python train.py --num_hidden_layers=12 --hidden_size=512 --num_attention_heads=8 --num_key_value_heads=8 --head_dim=64 --intermediate_size=1024 --vocab_size=32000 --hidden_act="reglu" --norm="rmsnorm" --norm_place="pre" --norm_eps=1e-06 --positions="rope" --rope_theta=10000.0 --rope_fraction=1.0 --qk_norm=false --attn_scale=0.125 --bias="none" --tie_word_embeddings=false --parallel_block=false --init="uniform" --init_std_qkv=0.0207 --init_std_o=0.0257 --init_std_up=0.0296 --init_std_down=0.0296 --optimizer="muon_hyperball" --learning_rate=0.00951 --beta1=0.95 --weight_decay=0.0 --lr_head=0.00421 --warmup_steps=200 --schedule="wsd" --decay_fraction=1.0 --decay_shape="linear" --final_lr_fraction=0.0 --batch_tokens=[65536, 131072, 262144, 524288] --max_seq_len=1024 --doc_mask=true --train_tokens=1173000000 --max_steps=6020 --dataset="wikipedia_en"
MLP neurons of a small language model. Each row is named by its layer, matrix (gate and up: input weights; down: output weights) and neuron, and shows model dimensions 32-159. Each number is 500 + 25 x the weight over its row's rms, rounded and kept within 0 to 999. Numbers have three digits each. A neuron's up and down rows have the sign that makes its largest values positive.
After each neuron's rows, "raises" lists the tokens whose logits its output raises most directly, leaving later layers aside.

L9.gate191:511459493438542529550515479479496476541523498475455470536523492500476527509451495452508449521529498550492504520495457496455501534507502485500506525528485497496524514499495454507537515477539475482557547482537516493506477543529507453476534535496501498501464513486505526536545537504515506534497500534474527504481467497501512476537483469497498503487528486458510494509533504530502511499496
L9.up191:501475500529526526468500508469472513518499504500520504528543522452440488485501485455511508455470476490543473502524488495472524525484512488502505545515492452543538515427546469462508478526484534556536531441516549523475489487528471527494487495505535502480526509505501547480505499561546451503465507542492533479508508498497470482508517525473493500495485475497512506510501467504511489481516
L9.down191:486494481511501496501517512538494521562514492536461474539500500479504526533450526490522538525494467484491541513521482469448518434485496550496475535471526507500506504548506497499466489485470516458482496512504498475512481482436499468470526531512489491518476510561532531459491485543501503522536485540506570524499522494521485474504460534457489446487479483498518516532491525490537495484497
raises: "ified", "ification", "itude", "ibility", "ible"

L7.gate268:502514493457489471531575466485499537514494514476449493505502460472513498564502480497534474496490471467520507493468508482498486500450479455508500489488547555564518483515489492505480473479531500484500512494478471517476500558500525502511528569528505464487459494512487510510501476471490513517547504475494500474511495502478521486518512504478499526503493519497494496473522518464487446488555
L7.up268:494529452557505511511537489509506503519463514484530464521512508499505479524481533520457537461568542491491485486514501516484490506462522482502469506516486519516507526527526526491467509488513476470481498482471521523506526485503453477525510513473484469490524486502474419513480504500516496500466510533507521457506516492521510529524519508524459548492499528480528478440494458489547457484432
L7.down268:523465541461485513512550493482456523484523509514478485519494481511533518529514483494528489474468522419539531449504494480521470477474499531505533515447497511473466452472497467497488485485488511496474507513486474475500497531511495506505534508482500515491479485494531510466515514509507470462533481479470452470520542517503506457478517516501540505491500488490522500475498501509453469474531
raises: "e", "es", "ea", "ete", "ele"

L9.gate26:477472460526528541515504514494476497502468515523501450513457485509552476510513510508513471481488525512497465530479476524533522472521485512494484477499542481523506483557451524484495503500492527499519503519522553527495443503490451520543522529477484497496518517512493480503513510480529512521518538485450465488534532477498518521495503477504500503479489512506498594469508512533487483506513
L9.up26:499480549476506542541494508470498520503474477531523513476489473476552452502521501510498483541529531462473517510496522491496482477512471485527475522485542504509526514520510506496471567496510499491542472433527464529519470474517473483533543495500520505508498495531473471510491518499498509420516510516500537502468508522469588465544539480473506477496501461520502534505454482529506460483539
L9.down26:496530464488503546499533465495515509460527501525487496492512480487536453510484514512582506480515534510467502486490519475484496506475514518540492548488520474563517488536459515511460465476502474478472561506485508477511500535483496529473501484465417510515521484508532515480508517464493514487513506531516507526486484529525507559483481537537484504507530506543489520532553522511457500532471
raises: "ive", "ions", "iv", "ment", "ion"

L9.gate154:486497485465471518533490490492462459516458481449518527517495536500504495463447529480511527474492488515514507484522496475533507468525487508512492467515510517440502535493478515533500527538546523535483493459520505496497495521511543482571477507511537499547535499506503460504504486486510477529498484486517490510518516470495534538529480494520527501521480475519533494485524533499513493482497
L9.up154:510518484494497515541468494536519435531444466479505460512528514452569496504450500525479524532507523495513507471470497482525513488464471502465490440487503503478497485525543493479486482486539489543506474518518509472523490499487486531509529482484491466508527545500492474500489483497490473501505484445511496475499445498509496526522499504516494514484518514491469515434463509484522485509470
L9.down154:480498523496476520513473476448513531526518509470485509497490520443542525512558517483547496476494473530499501539495495493506506514481507507532559546514518445518512486458522480539491537483491472464504474492479502504509476528541456479504504484487527547471486496498467540483493489527523522562497503543460493504500535491479509493466439495549497503470486460538510485526512462499501445511487
raises: "or", "oz", "ore", "och", "el"

L7.gate704:525515477459520543538495505481462452488462553490504488497499519507499490510500503517500490510496522513481500537487480481454495496523492504505537555493496425475518532497460471516490540482517474517523533501535549486498443488511512481510479527491465525500485490485510547474470508468515538475493499529490494500484520491485486483529541484470495530466553492519475498513476491531495512541463
L7.up704:515549515503494511472490485510484458480477500498477491496516488506501484511494484517489538511452524488518502566513535509480467491512491490475510513505485469483498513483521544515448562494493480497503481548521544511519430529500508513485493519514501509528516500501505518514501482492543505531506460463510511503485532490551470480513517505485486493483556503517514511471523530477512475531491
L7.down704:478524499454489451518508506477462508544483523474503513507478506522516467460495535512498490482513506510510471522494473471493493502495506475526534521489488476491500486462475459551513545515518507483496522481481491484513460500545473535503494522469487498472483462498490506500474513482469511510490499537519439501476555467513505491498522471504515478456510469498529537494558461511465439455490
raises: "or", "ors", "ency", "ore", "er"

L9.gate604:479482499507507487475500505479502535514513511516487496469475501487491438535454506474498482446521486441494521525537487496534513479504485495499490520467468525521529530473573533507523495506515471502489500542536465504475501526492514489497499510478516541456538493531484520514479484500531451540513525484511481514499556480482522515542484494488471495498478467496532463483469538503508546489513
L9.up604:532468503486529472496495517517499468478457516505449495508498503498454477444507533475496519521476496497483495514511508475507474495526498520458488476545509516468492477533503495499489501485494507507481465474540499543469480464499513529490484471495462457510478484510505504475529500467470537506490504513501504472462481535483513502487470462527516555508491551488494493545544478497484438497513
L9.down604:486479541523479500501484482479494533511508485518516526466505507502493451533492488511444445479505515445511480493540479517494503496485499519475461505488488497547555539485508521498512494463516496509502527533484506522482538488483523532504506536501533533472515516505488479490474555491520457499547518481484510523496537479513496500481504511501471466516527435510506484440508539536531536490488
raises: " who", " living", "who", " educated", " father"

L9.gate856:527464484502501528501566510471470470460482462512512464484466519511504503516493497485499501495516488499483466476532522473513542492488492495476514550541497526541499517496529512487493496538456527468517514520536505486476512569525509512538500480474555512483487446493489489484490498451491526514486500476544461475521500500454499542512483482538532519518536505483442472526514537518502509527479
L9.up856:487539506562499547519505494498532487508496474505507490485516517521499470547509530536491537459539503506538514472517496542521502533517491519510468502505475509514506474492498532535477506526513514494515489522531539544497516505489492456509509524482532479508512479497500530522537512510517508512509485479518527499493476535506515528482529518500483511501491515469518490507500517487540529542547
L9.down856:528486496485484460569511532448482531518546509507501475476517523494511494486500526487531474511527486477502513465505509433465503512443519478509508535524521473536483480480508472465473502483511484525500469466501489525511482495487488528504484482461506534459442525478484535552489527502523543458474499516468497531523513450518507502480492509507492529478506479516482504476500518485482460520543
raises: "ota", "eu", "e", "es", "ep"

L9.gate502:473496478534507526480467519482465520505495532540453562491495514495558498515528517501503487504498510489494492487534458516514485501480502495534512520523494478556506510537474455493469522491468494542542532493471475472468478513524514510489530513531548555543475526517485524542498501494487447468529484520432491501484490493500478498523476516460526457533484440485517527480506536523528516555503
L9.up502:494491492491495517523467500504470500544505512446498482451503501510508526512497429514508501530483486507482497528523515529509460466488492469480495493477528500508457505515477488472505519476501528467461437520482513484535478493479499475500505489509516488513501504496455504478448498496495495492494470486539506515494499487513516472469528549454489494490501557507463470538509487527493543514501
L9.down502:497515513492509475487477508508519470462459552548458506480483461467521485533492513487473502477465494515491481458492491505510539485458483479560501560491484506509513493535489501479491481517515503520492525475510502473480544479505498555474513506515529525514504452491478519517501481494455435515505471505487519512519530501522498488498490543452488485532514479498514492514497528496529461525488
raises: " wrestler", " designer", " actress", " Professor", " poet"

L9.gate591:456468508512550519507474487520533517528457525508542486526524479560480496548510493479514466515506447530460489458513490490520514510448464458500503491515466539501478480486512466509494534496491537519469462505501452488463495496517508470530537469453493499477451488493525469505518510501544509528514508507441514481507487488514532495493473470474481523530493477505487476514537503487504514470521
L9.up591:472467510538463515463462472533547566513471534476516511515561508533528497465481554477496454492515473471500485488497493491483514527477497481476506493527486533450485520499518471491484484509486508498492503492511468497507469564492467471488533526498463491501482512454524544554535510497532478528525506513460476488499509518481567541538495518520515509535471501521476495522535470523480544413514
L9.down591:418471500510528467513495517441504495501516469514507523502473505528503542474538461504483506491497529506436523465503495562522521494472564468477449503525490527469510541467510499515518477512529527495501515462462530446520481504447515475474473478484517526483489511468514530564499491514512523481495522471524481472497503491482561547482468483510463494444516510479493525559506501524513488519457
raises: "dia", "cia", "nium", "cha", "dy"

L3.gate722:463505448515468521509510477457520475484469503441507509492496546504465497489463476483503508526475485463479531491506491492513500483494500505487535539506485497544517543477502548483484460485474519530507526520478505510553502471515507538490527514445520479450488475538532533507470475487481545534495485448523492516485527455534461519524500445485511516474535537533498493474484497534517516493470
L3.up722:480520436514450546532506483465528510509453489451507497505525523523483478510462475526494503510479513472487511502498504491513486501481509498469513504517524510530509527475501537490492508485491501527492518488467459515538473517508514549501523507485522503429491467495498560496494491484462537497469486482504496517528532453538466489502487439472478509472536535533503525492509482505520522525476
L3.down722:534459572495532448505486506518478479496529520547502498509470488508491530508523529502469512507538510504511456525486499513473505471518468511516501491487459511442499463514490477496505477516511499486505473509545547485468516501491498469492486509516461496532515513470494489498485504498544490483513522551503485485500478560486530479477526539529504472499457462477505456484512490457471483483511
raises: " by", " upon", " after", " as", " from"

L9.gate1006:507524522536508503507501492530511523533506468503525481494492467481529486536495442505467484561524484498518524509506480493489497489472479487495485516464439495535476458503490491510532461460494514534533494517481473530504474493519554507491533549486527543455526451516515459510504558522545468476498493493518501504522479478507477513516488519523481513473540441484504518504503515522509525523520
L9.up1006:475492494526535451517492510517509545514486460479483489500506502509511519509532506480480504493498471495474479491525503509483512496517503522497490516521489498485487503511485459534503511495528516505473502528484509515476526492502505512479485469491467533534530473500481516472504512509516520483515502474517531515507525484541501524564465501508526514474509567497543466510487518483511535491515
L9.down1006:511493498536493517512516475499503547516529521517556496451505478506526491523455480537477476476553500470525473491541508494488523476530481501492518473480459514505480487474523541529488524469511464513528457495493489525501481514540505498501506484511526490482499499498520496536523515512522469482517469508461555495481500514517528480496502504553469496489533482491532518486457496520518530538523
raises: " who", " whom", " living", " want", " spend"

L9.gate338:503481504534528511522469496494521514536470474504536563529504534465492482528522520518462503478497492527475488487513487471521522530480469516511477533528477515482530457492523501450490484502502487510488517484502512439493467511470489445502547483470445483476466523488525486551537485532545465519534492487455496491510496483500527532498526492496511501470511547494518475543497479531555512468492
L9.up338:501482495518485497440500507508460503490495462513503534514465541508514496495481494473508477496468476524449491504512557477479540525448497431543529535516478464514478499479483511470497475498537514534504498554453503512531516510468548486488484504499465492471479498463518494518471487498499534567505477477500447494450454506462503508494506531492527500481514521456504544519446461529515516486486
L9.down338:482480491523549458527527558499533484502496461523507504486570507495506523489565510517477531440519467506513480521515501501516510489476470479465478521510536469518514471476487543489521516521520478486476448509515527480470514488516522517497531500518421480518511516509494524505501476478491502484457502518494481476515491484509498498471481529524474482519489504502508529506489467470495491472495
raises: "emp", "ical", "exp", "ship", "Ho"

L7.gate226:506510501511518478491468476463544512530540514524508529483510468603475470499505519494501556495521498490492484507495517487522465513517496473598522511497506492466497504508515508528534512499478485513478484484487551507479538533548472537466464478462492523465457482530503484513502500498457549496500482502455481473465484458513485535526550485494539482495515494516511476492495528471535488502474
L7.up226:464534501491521497475481516530529525525503513482487512483419515492479502489508453490507478486528451537490486508499464527512493488464558515506475464482530520515508485532508473514475494520479481527533431452502494478489553454515474456460494424509476495472545488494474481542494497511489485520509471503465497495520526507471519514551540459525501495509496495477512475500459508514499548491530
L7.down226:505474509529499474447524505496527511500493529488518515475492505510530522527479511512491568489539518486477494492506523506530473488531494493504543504513522497462491513465486504536515537501515523511528507518483552489509486556486502522500471511493454503512451482460497522475465488473495532526466499517506517531473493518523417549529504502498520508498516503484441499514489509538501510521473
raises: "z", "de", "des", "ze", "to"

L9.gate35:545524485510519473505481486461479499504517505488457522530530491487455486478480512499503496520502497507471508478508535501516511497470478460475500516478517505490516506490529468497509505494498499505506499470496530470497496505522498526508512505497519482527497461520522533504465536474491535494541434476450508532514519487520490484484466490526507540523513521502491494546551515513513494481473
L9.up35:521487503529528483530495525493493541525469499496453494514507525491475519533480501468504515526489486498508518460531487478512508455495520498485478513512583502470492524446476491514552510480516489506481506520516453477526534530517540534504483509517471534494515482519510534510491502489490497511524457479456530497520511492537495497515494516477507518507517512499510533511513537515499466472499
L9.down35:509581501515526516512461456532500500498504493546464500512522491495492504514501479475499448509508498489506498528500525485468443488511497538488526504533492475495516516486538496495526484533480484512470505511537558499510518504487505524460522488471442449492509525486507519458468529496533493525529474500470519490508509518496477470511511517491540551495469544524513479523511499522460483497522
raises: " from", " by", " done", " given", " From"

L9.gate695:475488481463477490523509529439500523459525506471492530471493467504517505516522471523542479531550544513513461485482490523512455491510509503529510512485491477518504484521460508476484533502488498493514553509540513504439479479502440507509510474536540488462549493517484490447480473504541499522527501473480472506518511476488516487502520511454489489552507478546517479495476476494509482504490
L9.up695:521515492496535483486447491495547504490546498477499532500489509491487503571493472502498515497501520509507507471499471475495452498501498478481490481508512513524541489504517503512515541491517538509533464517507518457543568500509538509515475523531487530500489529476509502501487468542506481465472453479494475492574467552467493480487486484528526454532499502531478457496549478507491506491507
L9.down695:493524516470450533501508515535520497530518520563505546489445480479471479483465520520482502473489478512471496512511489511538524525531485489492490447482497530478518502535510471515511444500523535509527484530472495515506466473444479488495502499510494497506513456530489520529497528480493513521519502561513525511486473501527533531520521505492454476486504460498489503427448482477515512514497
raises: "able", "ically", "Representing", "0.01", "ability"